MLP neurons of a small language model. Each row is named by its layer, matrix (down: output weights) and neuron, and shows model dimensions 128-255. Each number is 50 + 10 x the weight over its row's rms, rounded and kept within 0 to 99. A neuron's up and down rows have the sign that makes its largest values positive.
A block is one neuron, or neurons of one layer that tend to fire together. After each block is what it responds to, as a language model described it from the Wikipedia text at the highest values.

L7.down318:51 34 53 53 55 42 35 54 58 29 42 56 46 50 43 69 53 51 46 38 54 46 60 64 68 28 51 59 68 58 38 43 54 44 46 31 39 75 45 39 47 55 64 56 45 57 66 55 42 71 35 44 59 53 55 42 40 58 53 52 34 49 61 46 64 55 58 57 56 61 53 42 46 72 37 50 57 57 46 54 56 49 65 34 34 60 43 40 56 39 57 57 68 34 57 48 32 54 49 40 45 43 51 40 39 69 38 58 46 43 40 46 71 62 51 42 52 40 49 58 55 59 57 42 61 71 46 47
L7.down357:49 63 57 56 52 56 30 76 59 32 42 48 53 40 55 54 60 58 54 43 62 48 63 55 61 60 49 45 55 45 58 41 48 52 38 39 35 60 41 42 31 49 63 55 53 61 42 56 72 46 54 47 28 35 62 43 60 60 51 85 37 30 54 48 42 46 38 56 56 49 52 43 32 66 48 51 47 55 45 69 42 63 31 36 33 60 40 52 42 52 54 49 48 37 45 64 48 46 41 36 62 49 54 46 62 66 62 51 50 36 67 48 57 46 50 56 39 52 47 55 58 55 51 64 46 59 48 38
L7.down426:37 51 58 46 57 58 54 33 52 45 45 35 53 50 37 52 43 51 41 41 57 49 61 48 61 41 54 50 49 55 35 38 41 61 77 42 72 38 46 52 51 37 49 48 55 46 43 70 59 37 56 59 59 44 40 50 44 47 69 66 42 70 56 51 53 23 56 33 49 38 66 52 40 46 51 43 63 41 59 43 34 52 60 28 45 50 50 70 63 55 64 48 43 41 55 44 47 56 31 39 58 57 50 42 67 52 42 73 52 44 68 70 54 60 60 60 46 44 36 42 51 42 49 60 52 46 34 60
L7.down609:56 60 59 48 61 39 49 29 65 55 40 53 53 46 42 21 54 47 51 46 45 57 31 57 45 32 63 51 50 45 30 30 41 57 54 47 43 50 62 45 49 54 48 41 43 64 54 64 59 46 58 41 37 52 69 64 52 61 51 43 58 54 53 55 51 37 48 36 33 39 65 58 40 51 53 80 51 50 36 45 63 36 44 55 46 60 40 55 58 62 38 52 67 45 65 45 65 43 61 60 53 41 53 51 33 62 41 47 55 38 47 58 52 56 42 52 49 57 46 43 47 37 40 44 40 58 46 42
Responds to: Number tokens, as digits or words, that start a quantity in running text, mostly before a counted noun: 140 assault troopers, five years, 15 previews.

L4.down181:59 35 56 47 48 77 44 45 63 36 62 45 60 55 50 34 66 47 53 54 46 53 58 65 48 51 23 62 60 49 39 31 42 48 61 60 32 70 42 44 34 65 28 44 46 51 53 50 46 51 59 39 46 50 43 47 50 46 43 40 59 55 53 52 52 52 62 61 64 44 63 37 55 46 45 73 58 51 54 60 48 51 45 48 44 37 50 41 41 56 57 38 47 52 49 46 62 52 37 40 55 68 66 59 67 64 50 48 65 42 48 65 40 58 54 51 51 35 49 55 57 44 49 52 47 43 50 43
L4.down229:53 60 63 63 55 54 51 51 54 57 51 63 46 37 39 43 48 49 47 40 53 51 51 55 56 57 68 49 47 58 61 49 51 45 47 40 62 63 57 42 52 42 68 44 43 39 51 57 57 50 62 51 70 52 40 56 39 28 72 62 68 50 62 68 47 63 46 49 56 44 57 54 48 40 38 60 48 50 55 59 53 62 66 41 46 43 49 53 50 40 62 46 38 51 57 52 48 48 51 54 62 54 47 58 62 57 57 47 64 41 47 57 50 48 51 66 44 49 50 63 50 45 56 58 55 55 81 44
Responds to: The word "of" right after a quantifier or number, as in many of, four of, one of, some of; also hyphens and numbers in dates.

L4.down374:49 54 50 48 48 51 48 56 52 50 46 49 54 47 50 50 52 56 51 49 54 52 59 56 41 47 56 52 54 54 36 59 52 49 47 54 52 49 50 48 53 43 42 55 53 51 63 44 53 41 54 48 53 59 58 58 51 44 50 45 56 43 53 48 51 44 57 47 55 55 62 48 47 51 49 64 57 50 48 37 61 56 61 59 55 52 55 50 52 54 40 52 52 36 63 48 48 54 43 49 46 52 49 55 36 47 52 38 48 48 46 52 54 51 37 47 58 60 41 61 48 48 48 52 50 48 50 56
L4.down923:51 57 46 55 56 52 46 57 54 65 56 39 57 51 50 64 36 56 53 44 60 49 51 48 49 52 53 53 43 53 45 45 62 55 47 57 44 46 45 50 59 53 35 46 53 50 54 44 50 49 55 52 55 60 54 57 51 41 57 44 49 55 53 42 60 50 43 46 53 58 59 47 61 57 50 59 58 51 60 54 49 43 51 69 47 45 43 44 55 59 40 57 53 42 62 58 51 52 47 48 40 53 48 42 43 44 56 47 64 46 59 40 49 64 33 41 46 53 50 55 55 63 37 48 52 54 59 57
Responds to: Closing == or === markers ending Wikipedia section headings such as ==History==, ==Club career==, ===Albums===, plus some sentence-final periods before a new line.

L7.down248:46 46 40 50 52 39 52 30 58 54 47 46 44 45 59 59 35 56 51 59 64 27 53 38 54 57 40 55 49 36 44 45 59 46 47 38 47 43 52 63 30 54 37 42 62 42 39 55 48 63 50 46 51 58 37 51 60 47 60 69 53 51 51 44 53 49 78 27 43 76 50 62 31 71 65 53 52 50 50 51 46 50 29 67 53 39 54 49 30 50 46 48 42 58 41 33 41 53 64 41 46 43 60 39 60 63 52 44 56 47 31 45 50 43 44 44 37 48 74 53 51 40 51 33 44 48 54 54
L7.down317:53 54 37 44 59 45 47 38 43 45 48 49 38 56 38 57 45 59 49 54 41 55 49 31 40 57 36 42 45 57 36 53 57 49 55 45 49 63 50 44 56 42 52 47 58 40 43 38 51 31 31 48 48 52 54 51 49 53 44 47 50 58 27 49 65 64 44 55 40 62 57 42 64 64 48 58 46 49 35 49 49 55 61 67 41 56 44 53 59 41 42 56 43 54 61 36 67 43 45 35 48 42 47 35 44 60 79 54 59 54 46 37 52 22 59 36 63 55 54 41 48 47 33 37 29 49 60 55
L7.down649:48 34 46 45 29 39 57 49 55 66 42 48 52 55 37 40 43 56 63 56 41 43 43 51 39 46 42 40 33 61 41 43 53 53 39 29 41 55 48 48 46 45 38 61 61 38 47 41 37 43 70 34 51 78 52 55 65 54 44 51 57 37 57 53 49 51 50 45 49 38 67 57 47 44 53 64 56 59 57 39 46 48 54 42 52 41 31 38 50 64 63 45 56 39 53 66 38 44 44 59 55 52 56 59 61 55 57 54 58 45 52 45 41 44 45 48 56 68 50 51 40 73 40 45 41 39 47 45
L7.down875:57 48 46 50 53 65 48 51 51 42 65 46 50 59 48 67 64 36 64 27 45 50 48 69 65 54 42 66 57 31 52 50 58 72 55 40 41 42 73 33 58 63 43 51 58 60 50 43 38 40 62 39 61 57 56 39 56 54 58 37 28 49 53 43 47 31 44 58 70 64 55 52 59 60 34 59 60 48 53 58 59 41 51 39 51 16 65 53 46 42 38 38 63 54 39 41 43 48 54 49 42 56 62 55 51 43 42 50 67 65 54 58 42 64 49 45 61 56 47 46 69 42 42 44 44 58 48 36
Responds to: Closing equals-sign markers (==, ===, ====) ending Wikipedia section headings like ==Life==, === Family ===, ===2010s===, rarely final tokens of name/coordinate cells.

L3.down24:53 53 33 57 44 45 52 48 52 49 48 52 31 60 61 69 60 53 70 50 54 45 50 49 52 49 42 43 60 45 58 68 56 64 51 75 52 40 49 50 50 48 49 50 47 50 72 53 53 45 51 65 43 66 46 53 43 69 51 53 62 47 52 49 48 48 40 39 45 45 56 62 54 74 40 48 66 62 43 45 55 40 51 49 43 45 62 49 45 38 54 44 37 41 54 65 59 24 34 59 40 56 41 42 49 48 33 54 55 54 31 59 36 62 58 40 54 44 43 51 43 56 54 43 51 73 71 69
L3.down254:45 53 45 41 54 44 35 40 39 63 45 51 35 51 52 68 35 53 54 40 58 47 47 44 44 72 54 57 56 39 36 76 61 55 40 53 51 40 38 53 39 44 56 59 65 55 66 31 52 50 46 51 31 54 44 51 34 36 39 45 58 41 55 45 53 32 47 33 59 36 52 56 51 67 46 57 55 49 44 43 35 61 66 45 50 49 48 55 32 37 48 54 49 40 57 71 36 46 32 42 45 24 60 28 46 33 45 37 56 41 43 59 57 49 39 61 43 61 47 67 46 36 51 65 46 47 57 63
L3.down640:39 56 32 61 69 65 52 40 48 46 47 47 53 63 56 56 48 31 44 42 40 45 51 37 43 46 49 59 38 56 40 51 34 47 50 30 49 56 46 60 37 45 34 39 50 40 61 34 56 47 37 53 43 59 60 55 60 64 41 40 52 56 55 49 32 56 29 47 38 55 38 43 61 69 59 51 49 51 44 34 64 42 57 46 52 70 45 53 38 47 37 47 64 64 23 59 39 60 58 40 59 23 47 59 37 32 54 53 50 56 55 66 46 60 37 53 38 48 60 53 36 47 30 45 47 61 36 52
L3.down769:39 65 49 42 47 47 60 38 68 45 58 48 66 54 60 51 59 44 50 71 38 67 51 44 51 46 46 51 61 41 30 55 55 32 49 59 49 46 51 39 53 58 61 47 39 49 48 54 45 50 44 41 61 44 58 53 62 72 68 25 59 46 47 34 49 45 60 54 57 41 50 50 47 47 49 55 47 64 71 67 53 36 79 36 57 67 57 54 58 44 48 41 42 55 53 56 47 63 44 43 47 51 57 53 65 50 67 51 50 64 32 51 51 57 70 59 51 35 56 53 41 57 38 61 54 47 66 30
L3.down781:68 60 43 56 59 42 55 43 61 57 48 51 54 54 34 62 49 46 74 75 49 48 50 57 45 66 45 63 54 51 53 45 46 70 56 53 35 54 43 59 43 33 58 45 58 45 64 49 34 38 43 64 55 52 47 54 47 44 51 46 54 56 43 53 59 57 38 50 44 47 44 42 38 52 48 56 37 49 45 60 47 36 46 47 39 51 64 43 45 44 55 52 51 51 57 49 62 66 45 72 51 64 45 59 64 52 50 44 47 41 35 68 57 76 48 59 48 47 63 47 38 50 53 52 44 49 69 56
L3.down817:41 41 41 37 48 62 39 45 49 47 50 50 58 52 60 51 53 67 39 52 67 50 57 28 49 57 54 63 53 52 43 45 48 53 42 50 39 36 43 41 57 67 58 63 35 54 46 52 41 50 41 46 41 51 44 64 49 54 39 45 61 49 43 54 66 58 57 29 31 64 56 42 45 70 42 50 53 30 33 47 59 57 55 42 39 49 21 32 49 62 34 53 46 50 48 51 45 61 42 67 79 57 67 64 38 40 48 45 49 68 52 57 53 52 54 47 44 50 44 48 46 34 50 61 38 58 41 40
L3.down895:31 49 38 51 54 43 50 44 46 40 52 31 57 45 46 40 51 49 60 61 44 52 41 56 59 52 61 45 64 47 46 57 56 41 33 36 53 43 60 52 46 45 52 37 58 51 74 45 36 43 55 67 61 71 62 48 50 38 37 46 43 52 56 49 42 41 54 55 51 59 71 35 59 62 88 55 45 69 48 62 52 51 63 67 62 43 56 50 48 59 39 47 52 52 49 55 36 42 37 56 31 58 67 43 61 42 36 51 45 64 37 65 65 48 60 42 73 56 45 42 18 49 38 50 48 54 51 54
L3.down967:47 52 64 42 51 54 46 47 54 42 43 50 54 44 40 69 40 49 45 58 49 47 43 53 44 45 44 59 60 51 37 46 55 55 47 52 38 52 53 46 67 47 52 52 51 49 66 52 47 51 53 45 48 70 58 42 33 36 52 46 51 63 52 42 37 42 46 40 51 42 54 45 51 51 53 46 57 48 47 52 42 62 50 51 53 61 53 42 42 45 49 61 43 51 60 52 47 66 56 57 38 63 47 63 63 31 58 39 44 43 37 66 54 58 38 45 62 66 48 57 34 58 42 58 54 43 49 53
Responds to: The closing ==, ===, or ==== markers that end Wikipedia section headings such as ==Club career==, ==Awards and honors==, ===Released===.

L3.down192:66 50 50 58 57 62 44 60 51 49 58 46 45 48 29 61 42 48 37 38 51 52 50 37 59 51 31 42 45 46 58 64 44 55 45 42 46 55 47 64 36 62 51 61 54 54 26 59 58 41 51 58 48 52 54 41 53 53 52 46 59 46 63 60 45 41 33 56 54 45 57 41 51 61 47 48 46 57 41 70 39 34 40 45 47 51 41 65 50 55 53 46 44 61 60 69 60 56 43 46 57 49 49 45 62 66 72 58 44 46 43 55 49 64 41 54 60 32 44 63 53 41 60 50 60 41 41 44
L3.down240:49 54 47 53 55 50 34 61 55 38 39 42 46 44 47 53 59 48 31 51 48 51 53 59 36 46 27 51 48 70 58 38 51 52 49 56 43 43 57 38 52 49 56 64 49 41 51 60 51 72 71 52 40 42 46 52 52 34 52 55 63 43 47 58 44 55 59 39 48 54 59 49 63 51 38 50 57 64 51 41 44 60 62 33 44 56 52 40 63 45 54 55 50 56 48 47 61 53 57 42 49 62 47 47 56 52 61 44 28 39 36 72 44 58 38 67 47 52 49 38 52 61 26 37 48 45 56 78
L3.down363:53 32 36 46 56 41 44 65 67 46 51 44 46 47 34 69 45 58 51 56 53 34 34 43 52 47 53 44 50 67 69 48 51 60 59 39 35 60 47 38 56 51 29 54 39 45 54 54 51 53 36 45 31 60 51 45 62 45 36 53 44 46 48 42 55 64 47 38 28 56 56 49 50 48 36 52 49 46 30 48 61 39 59 32 48 38 49 33 47 40 38 55 45 49 56 57 57 50 51 62 58 37 51 49 54 62 29 70 43 51 53 46 30 45 40 45 35 49 53 60 46 63 43 55 46 60 56 57
L3.down549:38 43 44 57 48 54 41 48 54 55 57 40 53 47 42 55 39 62 46 34 35 29 47 46 59 61 59 44 42 50 44 38 38 33 34 36 36 44 67 43 57 54 52 45 35 70 49 55 36 53 50 38 40 56 35 67 61 53 48 57 48 57 61 51 48 65 56 33 56 64 44 60 53 57 51 64 47 57 49 46 35 48 57 51 66 51 44 62 66 43 46 48 51 60 66 47 56 69 48 44 41 36 42 36 42 48 63 53 54 52 49 36 50 54 54 44 68 60 44 39 56 58 53 57 34 28 42 49
L3.down716:47 41 47 67 55 57 36 57 65 41 32 45 44 52 53 49 26 65 67 45 48 50 56 58 65 62 29 42 45 73 62 40 60 61 29 51 57 51 62 50 52 43 36 48 44 48 46 48 47 53 49 53 38 36 33 58 51 69 57 48 53 50 52 69 53 48 37 47 72 52 53 49 57 60 50 58 59 45 40 35 41 48 46 56 45 66 46 50 58 45 47 52 48 45 45 53 54 76 49 42 57 57 56 51 44 73 47 30 33 53 49 42 55 61 47 59 56 56 50 60 40 43 49 62 48 54 54 50
L3.down755:51 50 59 60 49 54 67 64 56 36 63 63 55 40 60 56 57 54 53 43 57 43 66 30 53 43 49 38 48 38 49 58 38 34 31 44 61 44 59 44 53 39 41 31 48 49 37 56 48 59 39 44 41 44 50 42 59 51 56 42 41 52 56 51 38 48 47 47 24 40 44 52 53 57 47 77 48 53 47 43 55 58 17 38 73 46 49 54 53 45 55 40 42 52 63 29 56 59 34 59 60 54 41 39 35 66 55 31 44 60 60 38 30 61 44 55 47 58 57 52 55 47 58 51 28 56 66 51
L3.down805:51 47 65 53 70 69 49 46 70 44 34 39 41 35 51 50 42 60 29 54 54 55 34 42 60 54 35 46 31 37 50 45 45 54 51 40 60 55 47 40 67 47 66 56 53 58 52 53 71 41 43 40 60 51 41 32 49 40 54 44 46 43 39 51 36 76 47 55 34 46 47 39 51 50 36 44 61 74 47 62 71 35 52 63 49 54 57 64 41 38 42 47 48 52 50 48 43 53 35 40 58 63 39 42 72 43 56 50 58 58 49 53 51 51 48 44 49 55 54 52 47 47 49 56 68 57 43 48
L3.down809:52 50 48 69 39 41 42 51 52 56 49 19 39 30 57 57 43 58 54 56 42 45 40 48 44 47 54 42 55 51 32 53 42 56 32 42 53 79 45 35 28 65 47 28 57 64 44 37 47 52 56 41 55 33 49 66 55 38 51 34 45 59 49 51 47 47 46 52 55 72 55 31 37 39 62 61 50 52 56 54 46 55 49 52 59 43 41 52 49 57 46 64 28 55 52 33 46 47 67 50 46 47 56 40 48 46 53 37 57 63 40 59 52 66 38 67 64 50 73 47 50 42 43 43 53 43 33 51
Responds to: The word "of" after quantity or collective nouns (hundreds of, tens of, a group of, a series of), plus quantifiers and numbers like few, several, 500.